MLP neurons of a small language model. Each row is named by its layer, matrix (gate and up: input weights) and neuron, and shows model dimensions 160-319. Each number is 500 + 25 x the weight over its row's rms, rounded and kept within 0 to 999. Numbers have three digits each. A neuron's up and down rows have the sign that makes its largest values positive.
A block is one neuron, or neurons of one layer that tend to fire together. After each block is what it responds to, as a language model described it from the Wikipedia text at the highest values.

L2.gate51:476518496489532476506527514438470500503472500470503455480485503493461562511510508481510476477563522540482512505495459502496501499497538527519546491550561509546503480470464514461492498485461503537493499502526518468487479567473483498482471526503469512504487462502488501511513534501507520487482512513493485486529491552512501477446458485507550479515510472530540508505518529518508528490514478487479451497461519525499478514501529496516449526550474507541488555482514483565481464524506497
L2.up51:518473458510481517422504511516459475529455500428503485502462452461489520494462528533528493510506471518510517493511521495446522501504446503497495533498529476504490495521496481463471534489491507493457513522480531488539496491458492495496491522484470481530492493519520469509510472539526466480501487516476497518502463501523496493457500520521493466513519535441525504455521499522463518483531529490486508522506493508507511535480484501472476506519511488477505519497455490494481515484539507
L2.gate142:556502488469523518490470517505502511507479498513489532534464478491490471525518506498491492541493517457455514477489527489474499472472515492473466509490477494534486487470465474449519514535514533425507520477511478489525501519520460502503507502486485521522502489464493485492510503475522496510499481493531531505517466527525534501483485467507480527533523506489522582502494475512527518479537500515509440506494491491482502470461501495506510516525532473495507485517491492469535514499494522
L2.up142:486460483507503516487503500445490490541499501486512462496537506503489486525478533518501528485513461514474488479521491473474516541471517510532538519472467489478525483468510481510497522534548503487478459473515516493493527490501550528496529529496471493494532525518478527517458524482500472489524472487477512520568542485519498478511491493507546520473520459472465485482495518482529513544450502458500549516490507489490484500499553547447518445467486510512446477469532490508491518540499505
L2.gate171:541501491529498542513486495526536530507492472480523457525484473489449466524484436512479517530531496488493469539474537530490489488528485498538487530497449489455501472492485511490499419473463494532523522511518505512461534497498523509449488495528527513517501467494483547519452465519515479513480511466503534497548477478475486482514497484497491499522498481478509539499507494490510469567548464522488505493485520537440496521507520482521480498463493473489527520484532437543496491529521510
L2.up171:527477522448552463499474517513513553515500528481491497474449519477502497472495507500469520513547492495487530485495506463494492468485496513486517579476522516537526545479489516493519543501502497485446563502540526464493528467467490476464513531545568540525483512500534482504523493485508480454462496492497439500496470528501498478486481506522546508488543484507537507490536500525514516500474532513460519506469501490486501511518502512522501506444477510488491483516507532459525505510534501
L2.gate184:512519500531549511527484493535535527501514475503483483505497491485478466497482501523468493499478525493518495503438514470479503472512503532471495518492506500564470482502518503461494448507451505413531523477511517518500494500507461530522535486498492505507516496484464484503506469506504494513463520478493479508487504494484517510495509462461476516572511465532479523563437502493487431487512487486504506509475535452494527507498478481535523482501526478504484477549478499529520490511472503
L2.up184:540503464509563519491463505472508518490539514523482493422487510496501461472496483498476467523483509492493533544511509498460554500516509458503470503552494502507486492517497520503519507504519538485529512552505398479495455513507519513493508529487470523527451510504509539496513520465520503493493495523488487509482501552504488550531495471494500525537528467487550516539508496496486507494495498489481460484498504523538470529519478489496503505521507462466489539501475513479533524521520498
L2.gate188:509542496495491489499473508488492487506515518476468491485461452536445460515496494519530490540545517503520528478471499493484529505469473479451484521487526495465540523486500495497470485488524473483540517495468512523510507476444479483504506504443508528512521563457473520478474462549525522453501471489499513542504501469573480499483486474502547533531495521531468478469498493534484490522486517492524530496478503506499525456503474493504457521503448476491461484448485520505532522452497507
L2.up188:519474510508507525461471536491505489535551495492528473490498446515511453510513503486450497441466481499513553492483505508504526543509517493513479509480477501518487473479506467509521484464504518485509520509501518491529516489477504522503521517463475558481488539497563525492427496565496482537482519495500474509504462481513529531504518472511463525502552475484485549485515480513490544537531498525473507507532549534507474500526528509477479437476541480535496520493534498502521489464529507
L2.gate399:492485493477512489516498525493486445499497513478503503494524513479489486501512494496502508535470491517523556491523497472454554505504505558525493487505527543499512487501493510478499535492477490483484506470482467437519482512482514554517498491481489516503474512506505512478467467464532488500503519515536500495519532500526463493478512480511466483483483477491535443513493507476541520519492501468517494481511516513489506524519538503513511444554510464454501510513501552492543490547507502
L2.up399:556493457473514495517506524502532499487531494497503466510510494442472562509486491489504492537508504506519488514509468511493506488468492527484547497451515479464500520538503481484486490518536569502497557508517481532498489522544510539533515498493499470520485500465531507509490494496502510514521482519499480490494521541466522502493498491473475519468539520472540504462522549521454504486521535539518480475496524513455533561498457498519517494516516509504477482467510489519464509562481538
L2.gate400:461484533520487539532493509521487459520528490505487538539499490494509459533526484465473444490533509523464492513541486523489486494495511510464508490497507460481462517489509505489529476492521468493469510501491503516529518492554522512478507502544534456501517506530497527470507514497480479489490499499490518484485488466525512490471505487447486570513488550532475502505472514451551463479464517474528467530479516488464523506470480469485513483474508514479493478504506497494503477501547502
L2.up400:529495497462492526513463508496554532548520480521468498529508479515496472506510487512459495549478518487464501503535504518497511486514510516461490523507516477477511506541485489459536464474510529504487500478522450509517481515533509508480451492522521510499494507513522532482487488483503482523518465450467518496507484504511490479490483456503520547540490510509462464518518478502545511522528503492536508490432537467484497488500491464499511507501531478518445479524482510486522531507510486
L2.gate442:547514493444546547485495477502521530512515477484489485438526512491506509483464434505512487524507542537466526530475560481469497480485490484527531507484485482481554452465482470488507495489530517446484491517497467487438551514517488509509451511520558520488472516497517506497535516480548505515505479476503482500511484503520473491519472497538533476519522522506472498496470506480518523504540547506463530524452513473493483478478488528508470520505516488509457480467528469489524514518462494
L2.up442:488501500457529520477524528491442498480496539464517496439483499500522469463464535499443499457485498483490515486540499500548513465503476526471465501486453458539526486516469466504484514488446482522527541469506478526500508517519537517539533504447466497507471510452537529470510468513473512494544491493458494535499520513487514485485474506549489510520516528517495527509502488547516484445493507506524461496474476489479479469544487511489480525564508515510464485455515506524498495490509478
Mostly the period after a single capital initial in personal or taxon names (J. R., T. J., T. s.); more weakly, inner tokens of multi-word names and titles, like Blu-ray, HH-53, War of Amusements.

L2.gate54:491522476495516472486460527583519528520570518549498520504438494478508476496496498470518480483541487499466489522529509524506396517506528482503498522474498503486499452521513503465532507516468489507490535521515504512531525480536485525453448525510494490501511483488520499496481498452443489473500502513517514479467520465543439476511554508497510550531481542508443514490517518501502501407494536475515501537494469480502532484516475513516525489486474495505518513516506519530463492458490492
L2.up54:475523520536508479438509503512451535538510561487497462540481515490498494520510505500558493493532502499470476507494493464486489482544509485508523499461470501451486474520488474481496455539465494498469567491498493523473488474507493503504490502529471456488530502525502498537516450479485497484483556533484483495505504517489463498515530504515521524457472513510492549506496499536473533514483500494514526540515496536477537524484528485525508517490515513557511511538521504497524485517501494
L2.gate66:494478523502513485497507500484493495519502511515485513489516509461502488490543486471540528498485463519510523531500515481459465505481525528518487545538476527489492506493483490463535505471489492482521483496537542546517523469478481512508486528483523496527507497475468429477492464502521471486506510510509493530529476491463446532546514502519470457505520529512533458501482513474516494491491500498456484525500508468507526520475477504456520518517502503474528492520512504488479487489487542
L2.up66:482477489492536499582466523552453545521493462504501474479463451466489521544494490509493486462517521502538508479518517513508486469511533483508473506519484491553474507528479469514519459507490467492484483498520511490509507551505519493514488547481518473502491525491496468511485482509511518525531475482499520489498513465484465476531506567488506501544505460512448502498480498503527488523520497489534526523456498525513447493476480530545507526472523482567521476526521505500526531512495528
L2.gate100:502515522495508510462518513480500527527457524495478516507485505499509499468504509499496507476498495531555479464531501541501480480488557516481503485494486484498518500464480484508510515461465508540470514522487491510475502502441482480474538478530512523458514503557504479491506496510522481485512529499507528536504408510488518496506520508472545548500452446530516566463497508494467503484500495491495480505500490511512502511517513513469495504466477526480514498452487525501523468522483539
L2.up100:526460528540507515503469545536483506541476474542504504511505478486522477477476516495441526523514575522465519531526497481496495514496523543497498490534501493503472504512505514465532465542513506523489522507501448439520467497481468527503501469539491502492475506482487482497488516510485517498477468477502489460439489522503498499482498534498500470469491490536452566527486542487517491498495481456500517486483473458469482509493486508509518469482437425530492512508546491462489460535489522
L2.gate219:517499461558499527532462528477488515500505477540467463509497460497485509493534513482477516534509533478447493469482465517495489496551475522524508517523477500500487528465508514548489533532520461476461503531489525524511471533482483497427485549509527501534536509498509475518470561471481515504527465508542556490498482454501475521472497507508497469474467505519515469511524529508504486516515516546539531545507475525513474492492467480485535480492476520483470536512499501497505500515435501
L2.up219:523520494508475466529530526499531534545513446483484538531492454511474478494504492537484501539503500494498511498489527506477511505478536516506523489520490517489502487526538500504524503479496503496509553462505441496508470464490482507501447512512547504487494499492512527517545466516532529496503521528494473497465488452536452496519547543526471503478511490519499493510500555512503534496522517452542519509492470501509497513461475520510506506505455417510511515504516534495493501535473484
L2.gate221:535484479472499506514517514532483556507537532542503538458490530498498497474513498479489523532455514512542501537512484534534461498445503513504498528467511509526498554546521472513509482495502531479519522522529471537491488489474483488501442511552557521457500468494484481502501536511504549509493492488479491470509494471484500506494477496525490530536491510533445491470553499530499496521488511483487507442464449489503469445492491493488547514460477494503524482505486537491502519480521481
L2.up221:518518526519518480496516525526507525460459547481458540527501491476486456490503484486504492497508486520509532461534534492456487501482514516523465463480520527489499491496486489506536494531523489478446512517490509492478469486484472488481524496515540487518482472511512490557531504510494441469477506481520503473475506472534448436459508491550536497478495521509525471509463501528498517485517511493497494549497467523502473522485527535514500502497536507468492512504445462499480500503465532
L2.gate241:504470548474475511511554507499524485565491494479465507479472470491497550466478500472510495484521514529492561479517547501451491491512522506478517498505492507531477490523516534479509520485503477519558515518547460463481474479464477481507485512482542515504525524495499468533433554441527496522491488474469488487501476514555493497504510499499474510518493498517534506469513489483488523505496505492533501529506494520568495480495505500494492489487513489492540442491520527501466475503538488
L2.up241:504522521508497431523494510509510490478484486500475575524546475516454495471503478539503538532511547482449508517524527500523495538543476517500451455502508527492514511484506487502475507542532500532524547505486489524504461506513468517554470544486520503495489502452508529499521495501531508510464572535491487513500501518547478486506542497477529501497467530508491493500453479506493444504545511517482519499459498506487505465440475491495550503513476467488513459493517498538471495486504496
L2.gate285:581472497541476498525519490514499494520499534481512530455496469491520452498514519518496513501526506546469520458532484502480511471456524509526530529507493522530471530509526479500498489522541537453509503499492473520519496517496499482471460489456486513519503504487489500509478561521479490498514516501487465485485492461539488470509527499510516499515480457514493465498507465534463559503456537544545547546514516536505533448513507476475474501520446474481482490494483521514538475495468487
L2.up285:447451488502453492486517512523530515496523473480497513483491543478519508479525460452484504454471526515494500532512536513490447516472515483517504585516497506520511492516511540515519472505486480514532499541501477506476502472495458535485499483533552476531520490535447482475538439454542468507463521494494452491485517507512520483539491511506496503499536498519502479505487479543507491504483514454494525569515539546472499493498519471490495482522519470514498477526470523499495543489508493
L2.gate310:541508516474490514497491487543502460500508488508491522540478507510518504525492493555457538492501504535466507492454513499508442499524487522451475480532505543519465533497536507535533502472477519513527466502498452489447501480474429512519476498483503475521509504487493469539502461473539493485469526493494459485474458506487510525523510514505537507530485459543503532563491476484532483513501517499532528552531532458470523484483495486484532548503485540486518494532474535493512517511477444
L2.up310:525487499543500521530463492498455522507541536483521480500481480509517470468514486493464477494514527460473505540516538495509505464517529548518464494561501523526445499493492524466510501510493472483503500496463463526547520528496501499498525495514523500477476483509535518508511470493504508496498505526495503506520495511536506534484585489510511508503461478547483504494469476508529534585533484458509479539482501560470500497499499450531526501493474440458480512518486559481552442506481505
Pipe separators between cells in markdown table header rows (Team | Pld |, Region | Certification |), plus occasional word-final fragments like Telug-u, Disc-us.

L9.gate198:496527487512521528494510524536541486539522451512500478493529482548492510478495499488498484487501545484543495528487504496483498470508492518532518474525481498531524492453468489507484502495510481500475530509500541498506499487478477508474446533487476519488485537516496487530463484468513478526511495532489504512533506512512566495508494518514502448492463489537493500495464456523476504430501479531475504497492480491495506477509511539481501481501522455511536543453491490492503510490469431
L9.up198:549479563482546497527487550469498480534531513483537495505466505467500545456500496498505457543534519484501538450519500522522483530510495525498491483494512466509490534469516508536502479542449471478490508517527523484506526475493463495478463466477498459501494537483510529534532540509540456494500498486517511499528510503505527459473463524514465508537466479497506488465512438518500524459525508522472493500495499471452484494553483517511509537488483493464489470523518516490521487488509487
L9.gate362:503490472448535458538515500504576509508481504504528499455509514521517456518533544482455519488515509480485506564515518525551483509506458499504507502529490511540560505500503499460502485520522482512526472475500483510504489500480511497502465520515545536479485534472469530486480522476460493511516486503498503516507513507520527494512483516528514475527505495495527478474519441537494529423487492527547476504464479501516527499498530479472490532459483468509508548466493486498514508489504484
L9.up362:546507501453516508506458517488491547495520498443553489521481505507500519518468464422501495535526523502477520468520515512495513535541467486523488490553540475541526512473509468458516486493493508521522491518516519508486486504436507437462485506485539488505486489489543552554529515511451458471468526496531508526503470494508498459506476542526533480563480512476491549503520489503487500482523495459491480512477495480492495536524518490461529520514484509473512510502513472499520478480491496
Fires on a period inside a token sequence, such as decimal points (2.3, 1.75) and initials or abbreviations (W., a.k.a.); weaker on accented letters inside names (Fëanor, Kümel).

L3.gate141:517507536498455507524485538532487520517476486502527496502505512477506511479486466476455502498550488504470554476484499480499508504501488492467518521453554505517517477480522485484467500532483454531475493435513467492452486476489499478526532497468488505524493468504559488468569523477467475534462482521498510492501473517532456508447470526490506473510502527513530536511542524473487514452529544479507513506520497500523510498494482459497509526489516505465503466518481485512508495520486524
L3.up141:529475472454487499503523508490465518530532551473478464496481424483500505490497486458490502504521484517502539511551498475491508482487488479511493522521524451506500501497508457478506530497461549512509509480513531481533508465502507511499487513464512466509486470513529515530452521492476477443487477497523482474503460510465504525497510536499495434526539519473535493434512502519523497529515520496519510439499498485473499514472458497488512530502509476472510502487520502497465509445541503
L3.gate194:514514492573487530498528486484468518529504495493454507532511450508492492454494510511463510531526588485520492514516504536467534487503453496512527512511509538544483526513547519517513549513523487521491558454517471460503492506510491499519471452505478486507503559508529488483479513509538457563504485494514505482515487480482519494473539517485490508565537536560501495509497487501482477503471520487485459480484523469508464472512508504486518467526483502552485480505492530482480504498502486
L3.up194:499460506492487473486444512510518455533516474523506464533473535510435510506504507505486489486499472521484537489475469484527535444482480511482520541496517499500517522499534515526472490511541503473496489484547510513481480531474534486497476526454502496483484498537477492497512470480481543513522496514494519508512480492531461497540475497499494447514461513504489498530518501525500493484485496483502509463505495504519515456453502560491501511498493530485519498480489476526517458541504508
L3.gate239:506490472497450477485516498496538503563541509465516513538503500470442506519461543514482528470493490510453462482499523488467500456497488498501536484521502490485529467498503482492497510471521515511445516505535465533476532514473482468526510521511521451499469486485499529514513454507497491468500469478558502515545451500496520482514514483529493476510520538485516525471534529539538505465523503495485474495516521462497521517503511526502481519474518538491513457510469493548518521484518533
L3.up239:463450488462486508457519518549483493576545483488442533545463488497498497512579497549511523491523503513528492491518512548496510482506513480481498517451503502520520489451539491519498433538530504524460519513543529518499504467497477505513504490484521465502511509518499495521494472518474524513504531481494484524496456500496492491494525511511481518500497549497527535451433487511524516519521495489522491540477486500492516519472495467485478492481542483501530475458501531499475519524484504
L3.gate252:475494465493492523459453519475497501485513514522518469530552476500481470512468490475507506493487509515478470489426456492485484455469465502521495514513504517548487440443473477534483494485482485517506492473529471533479521478543515463470457484481473518497507512519553519441450496515510517551498501509486534502470537479549502510465490485476487478544522490535507528463489496484489537498498542506481524501485516502548552458504514517547503500503477443501533468518526486511493439487491493
L3.up252:452506482460445475452460516501474527492489502505523429492483453517472460489520501512481436509504531524486552459446460505474550512502474455454492493479490461541506487459468498526513485497486479455494481491533475524535484519483510484508482460503483513485488477498546502485496442514519538521524524491473501526484513469500469495537472476477524480471520485508500521466467492561494502532489552493484549456500517503524498475456464515518464528505503479484497501493510534496496507488504467
Mostly the final period of abbreviations inside proper names, as in U.S., F.C., D.C., Sr., Co., plus middle word pieces of foreign surnames (Boav-ent-ura).

L9.gate3:494471477477502463492497446524499483465540473468468478481495515510502480506505484493484495523454502516495550494494500490552528509486490529497517524517495544523465523532505478521462515533527482470513516513490534562518472494530527514492499495509465546488559514476455531535516480516476512504498499528558515502475503483521535509489468510471516484501534527484514525495481491511515453478510490500515469513521523449523542493541496496497482506476505506488450463496504510532532534497507507
L9.up3:507477475510522494519473503502544482499525448494523511503477508508473530520510471512530549456461507519497524505452485506460524485484463470475496498515497495515481494477526510525483495547538496486488514524539544482501493521503512516531481493534493511496526506503479445494526509476471532474507542470518480508473526462497459479475492492432497491497502483450482483493513469508525502506503491507501495489473507470529542496515554548488484521479479516514505462486494449564513468464442514
L9.gate22:519532469500491513526479478480556524529495474506482529507498483490465476495527485504555510456484524503485490465478499464492512492511500500491499477482483497486512488511527505469474486529496510464503489519484512492429526524553502454523558497499494528469560515514471510512484482460476561496548546485461506484511517515497481539491515502485528492520474511442492477458526492474482499464512482479475470488511503489545471474530473558448507480475482510484509511506543466481480492505490475
L9.up22:482494501501506507515488519496541492523489499550479485520493510494471487520450460478491502492505488457561511524488544509475515510528491484516473445501495481473527513486520467455474499489498520462504539524542512481496535536516487497532498556492461511506504508485487534521480510463484513535488535493535519496457481513479479453524464478480504475494519488465471532488504534517459510493511507510518483494462467525470496541529517520514458527469522474520490514480510503502470539535472500
Prepositions opening a following noun phrase, strongest for membership or partitive uses such as "was among", "one of", "all 15 of", also on, with, from.

L3.gate199:542515510477528502494466497518480532508513530507469487488506435498479485506485480499488492482525516490524502468498516503491496501526463503493495519483475464496529471524430480530474495482479501475474537490484505529481471536483541478498514504509519509499475515512489487549528562487524510530527508506495501536429479496517535494499508498503507529498455482532478521515488495455474552463515527552493516502467473540483474531481534496543482488488507501531465521510522506480513450506487482
L3.up199:488483499513492537500473500511466504499512470498519515557497503499521454481507457508511475571451521496525505499472511504474510474553522545559462515492483506487498520506533541517517467498460523507483511534509492531453503500496539510481502479478517513530506478534517472498504452524542524509551520513473529448487466478487490473463507515493485532460501510486478517514501468472502512475484461506531502502516531464465516515537499487501498518519483495514496554510501507460519442452550547
L3.gate269:472492485458488512515479502529521449477523486533468478525503504517509494507538450464486510501518443522497521517453538483485515504514502446496490496474506518528509465442496492470486485473482522501526434506501484514489469479490478499564512508515514524482506506506445508451545482528440531476502469502492503496519468524487500486504516523494484462509514452465500478515531521497520504479493490481474497495453514499477472497486457512497470475512491491457486471540532531503556498520534508
L3.up269:473513529487540457531517470491510508475468484504471509471497482486483481516436478472505491525528489491522441501467519521475504525524496498517534480502511545462548506489494491537506498502481489498507505509459517485541475476542545532473534500495510479501511485491547516499505471494527505510515491506505510414480519474466488455520467465505507507474489513482500502497488462476481496511498427473453498473470454468529514527495497483506526464486492528537467501481509517511499496534503447
L3.gate345:515498506527523489504460473541488486537529481471486508479459489500445483458445466482497475474487464523544465509480469577491481515502525502493480468472505507471497509470465515470462484543466448484517504540535508511527544564555547489489542524512486538542489513483481530520510486524509538506505468503466480506468530516490518528486502509489514509509446492522431523527527495468547506465479492516494479506478498508534436450506515511507508486484532498499486474535525524508516473519486486
L3.up345:447512482471532451543474499502497470525526455517482531511492534501454537500447468507531506496484474504513454497520469542510498538508491525507494499508508485499528491507464470495481523519513486537517511507497502488488482537514527499543505504512477475522511469484514503530484490477517494514502509506517462519458509536501516453533567498476524492507488509505440532504501480431523463531470494480514494521483471497501502451468511506513523556431526505507471484479511520499468484510429484
L3.gate364:467479503506505496510495515515479472511496462514481505524509512478507461482504497493435463518501449499495451522469512498502453500492479469497522496495474472519522506510507492562489468518522487467502470534474465529517471540549465476497533559455498515492500487518492487498515485453501536473518449499523487506491509490459537486448479516488469496529503476468508526491555498511519520469526502517518488479518469518454437516511489504483527477442522518489506516489502539465506516535525522
L3.up364:457543477470505499523503496484467489505527504519533506522527506485483495535494529536503520486500498521479525491512527500484430502476499515505470468499477528453529461471498496483490524542470481515491489517482516539510548497454504515467507535500531457497469522466522480508533499516513499512487471518513490479525477494486518455497483487514493468460492488451502509531508466506521510515481541467532523496513418513518479494455488495533523483506538481494514449504493490502497516527532474
Prepositions that a preceding word requires, mostly "to", also into/from/on, e.g. due to, returned to, similarities to, according to.

L2.gate3:553479496468543503503508473512526476489545482508500510549496488518451494490476503490468486481488501477488433457462506502513424450518523493520481498502507461512476520484503483503532448514532513526476509544507502506497522482505507493509495482447513527498470516479488491494504438482522531505485462469470519524512489493500522516537495484449479518524505503475482506482460491503536465483551513487498468468502506493453504495509497461520523489448471489480470482518501542494507507469463484
L2.up3:518521488482476472498483496520485513506540490485506492526527552505486480446498494487502487515491481506457454472506493510524482508491482483464461465531523531500564474502515464524474538477570541516522463503504501524469474492512509514513497507520521487518411476489467525521529482500463528506524492534480531532450486493508484509518470475514482503510476492502471501502521490476532470486486511463511536465494460546482487440472439479524557514515487533503533500470508526510466499473461479
L2.gate6:478528508490485523519469487513527465499526497508527517505510475498496487477480476505496491527507489531479491498447540496469477494554559499463498493538479496503456521526538516535477500479520502511526499492533515505470561481558453490513446454509502516506537499509448530512462513491484492491497453519518532561463504489495480461491472492485509485467513476517495503482501495473542449464454485486492463469522515485503507453510488498480553519519480476513507518486458503475485478513492495
L2.up6:510524458477491540510458509488489485486475485474477539495488476498504465477465502546536487502450505469469490497514475508494446496514452515469511488487561525493493494486538531540537511489515456509495452505501528514522512534496521552444497488517457487522460507510525480474512474490518532514501485491533502512483515450519489468501515523446513480462502505560516491495510511451504489472494480485502529529459505484488541483503502489552549507527482478514502478486509519526485488516478524
L2.gate94:485474484506510479526482507461551486553486430489501497525495504507471512477498493519512520495501512491529452495481523546480479471515500529501498517500493530511508532500473488487507477482498504473446471520522531505456505508453488505520531509503486530470519518514491498536491478470541481510494527520491502505519517462493450484507504499475542474457495528533425513485508451529490470502498444516522507546483456538486462495469494483514515490461498551495490540489476502520486502536450516
L2.up94:471486502539487441524472488487491497502497473504479499525474486506477519495503468463484520504476479507468511471470472523490466491529510514495567539505527541528537497499482481509465522500530475520487470465531545461491501489510518522569488503524476514502503470466501494485483475496499490515476467503510441486451511496509484493502525509453519489501487455506542517531517497446478502537454497544521512479516531529558479469503502528527549569462478486518504502494518531480516485499486475
L2.gate162:538509486507510519553477564499508496495504524492510514524524495485484541524471492521472558526532482508553514482479510505504529517529529492493554493509471490482514473504498517513546499520552449538492518457522518487476499521507512468515515505505495497503494523482568517451492502471512496474498515510476515477480483507526466497509501523532531436488516450523501519534481535450497479536505517518524505461493512551504461513490483529539465524464519478530491488525492520531515465487512486
L2.up162:425506528505480515530476490493536525479527521453494502486521483532531518492479496482526487501522504471520508499484490501489488515533526524475492447511495502529488565464483543463494483534512508467483511445491507523467471504518447502510467508502492502446511506554484505468525494497516501507495520506471492515466523475485487507526491539527536485498529509525500476509463505469548525538492513497509488525507525475515475525480524516513503531504537506531481544477464516529456471525480494
L2.gate223:462528508470529490526524511512505500495535506482529511475497496510499523508468490502497503476473514452473495496507483522479483521482487533488537494528539452494550519533476544511447490472536449528501472504472469542533514496465514484537472525473500461495476468479481491485509511506530497481500483540543475501507480474564521493469501550463533511526516497475496505518491525516491556484500462530495500517498515514510497478457504527518527536473549476509513493524499550486500520505481456
L2.up223:490518487476505500486525463516508520497516533495502511532440541479501524521437494506495518464484524490500473490532509469503463495486483486479517489523491465447484519476481501464491515484468489483508560502498488547497486530474514547502522551503510464521443533463464532548529478484529480476502473526513544487519487479485498450507501528536522509482491530501506499494480543461539486496495497518541498533528500483460505539520480526504524475530498527509514526543457457522526498508470501
L2.gate253:495471511527488489535498498557544526459554520509482508499506502521499496488452477514491524496547492482474500484549503525461479505462493520510558541509563502489491477477471495528486504529548460503451498470492477475473529492501480523505489515472535452522498481490522505488503541466496458489500483517526499515511496444537487500492523526522493504512458484494531527513502509480554509488508494533504484530485508501479482444471484494512518478472492467459517482507474546529492471539489459
L2.up253:497480477508485476508486448523501524476505541508518518488502558512502478505448522518488519513572509476484498510511507504473472483468490514538529495548514482469526446484471525462507457490534480519503530498533498536495482521498506543497523526526532532517510467445467496511530474460494501454535507484496488473525495495504529480517506512526539519514477508488452470527440523478532486516494503497501486528466506476484476452468475536524479465500506505492530502546520525564515470541485480
L2.gate283:518451509460488491514496503516511481478504492496525535470465471535498516478538517462529533480482514476491551460470499486530516489485517535509484507475541524497531509459488526452500486452529474494487494488517518514551499529512479498508516531464457502447465421499526500493483445523486496586523506507482503529503476484483484474509528484505507462494511457470463510509499488534506499480493535504467512500473505510510515479488502554509538534459530526466489498503507467534517446502501503
L2.up283:537471509481476521463524516509516525490522465544497473507476517502546504463512498534520495549520481519454509517498527507505477520525447536480478524510528466491513524519503475467477524462534511532531519512484478480488518524485520480512523495484481417487521471470482516518488496495523472481490513478518473536485466549527479529461531496517497510464487498470464553478491530507494489516449503498496520486450451517503515486469527510448506470473505466479478503507535530481495484507472467
L2.gate427:543467516532493512518462533500499508534483513497484544526527459515493490512518471499501466509541499505494483466484517504512484490493508489513501511496477502492472475512466506506513493499551482471491474517500519480491511539473465471493495517514459522519497493492447501525459455526505501524481473528522520485545497471551424462552477575533545470503498498524497485516486465409505462477477482497516473489482519511502496545498482517491524460456521507453479496543543489540465474508512453
L2.up427:492465483504504524540491433490499489464493489487512550498524504515534519467519509491532547458553489467485496540499492502474475542462514514513485463488506494488530504462515515555493488465526470492539492496497530491457488503488488508517501508541494502502483462498458532469506499515504476538514525485472493484508516502501521486502502519512535504449491484500517495500458517510535502523504488512541534509491504546474522508469506477473548541511482461513507543511455475506470530486473502
The word of right after an abstract or action noun that takes an object, as in removal of, introduction of, control of; occasionally suffixes like -ful.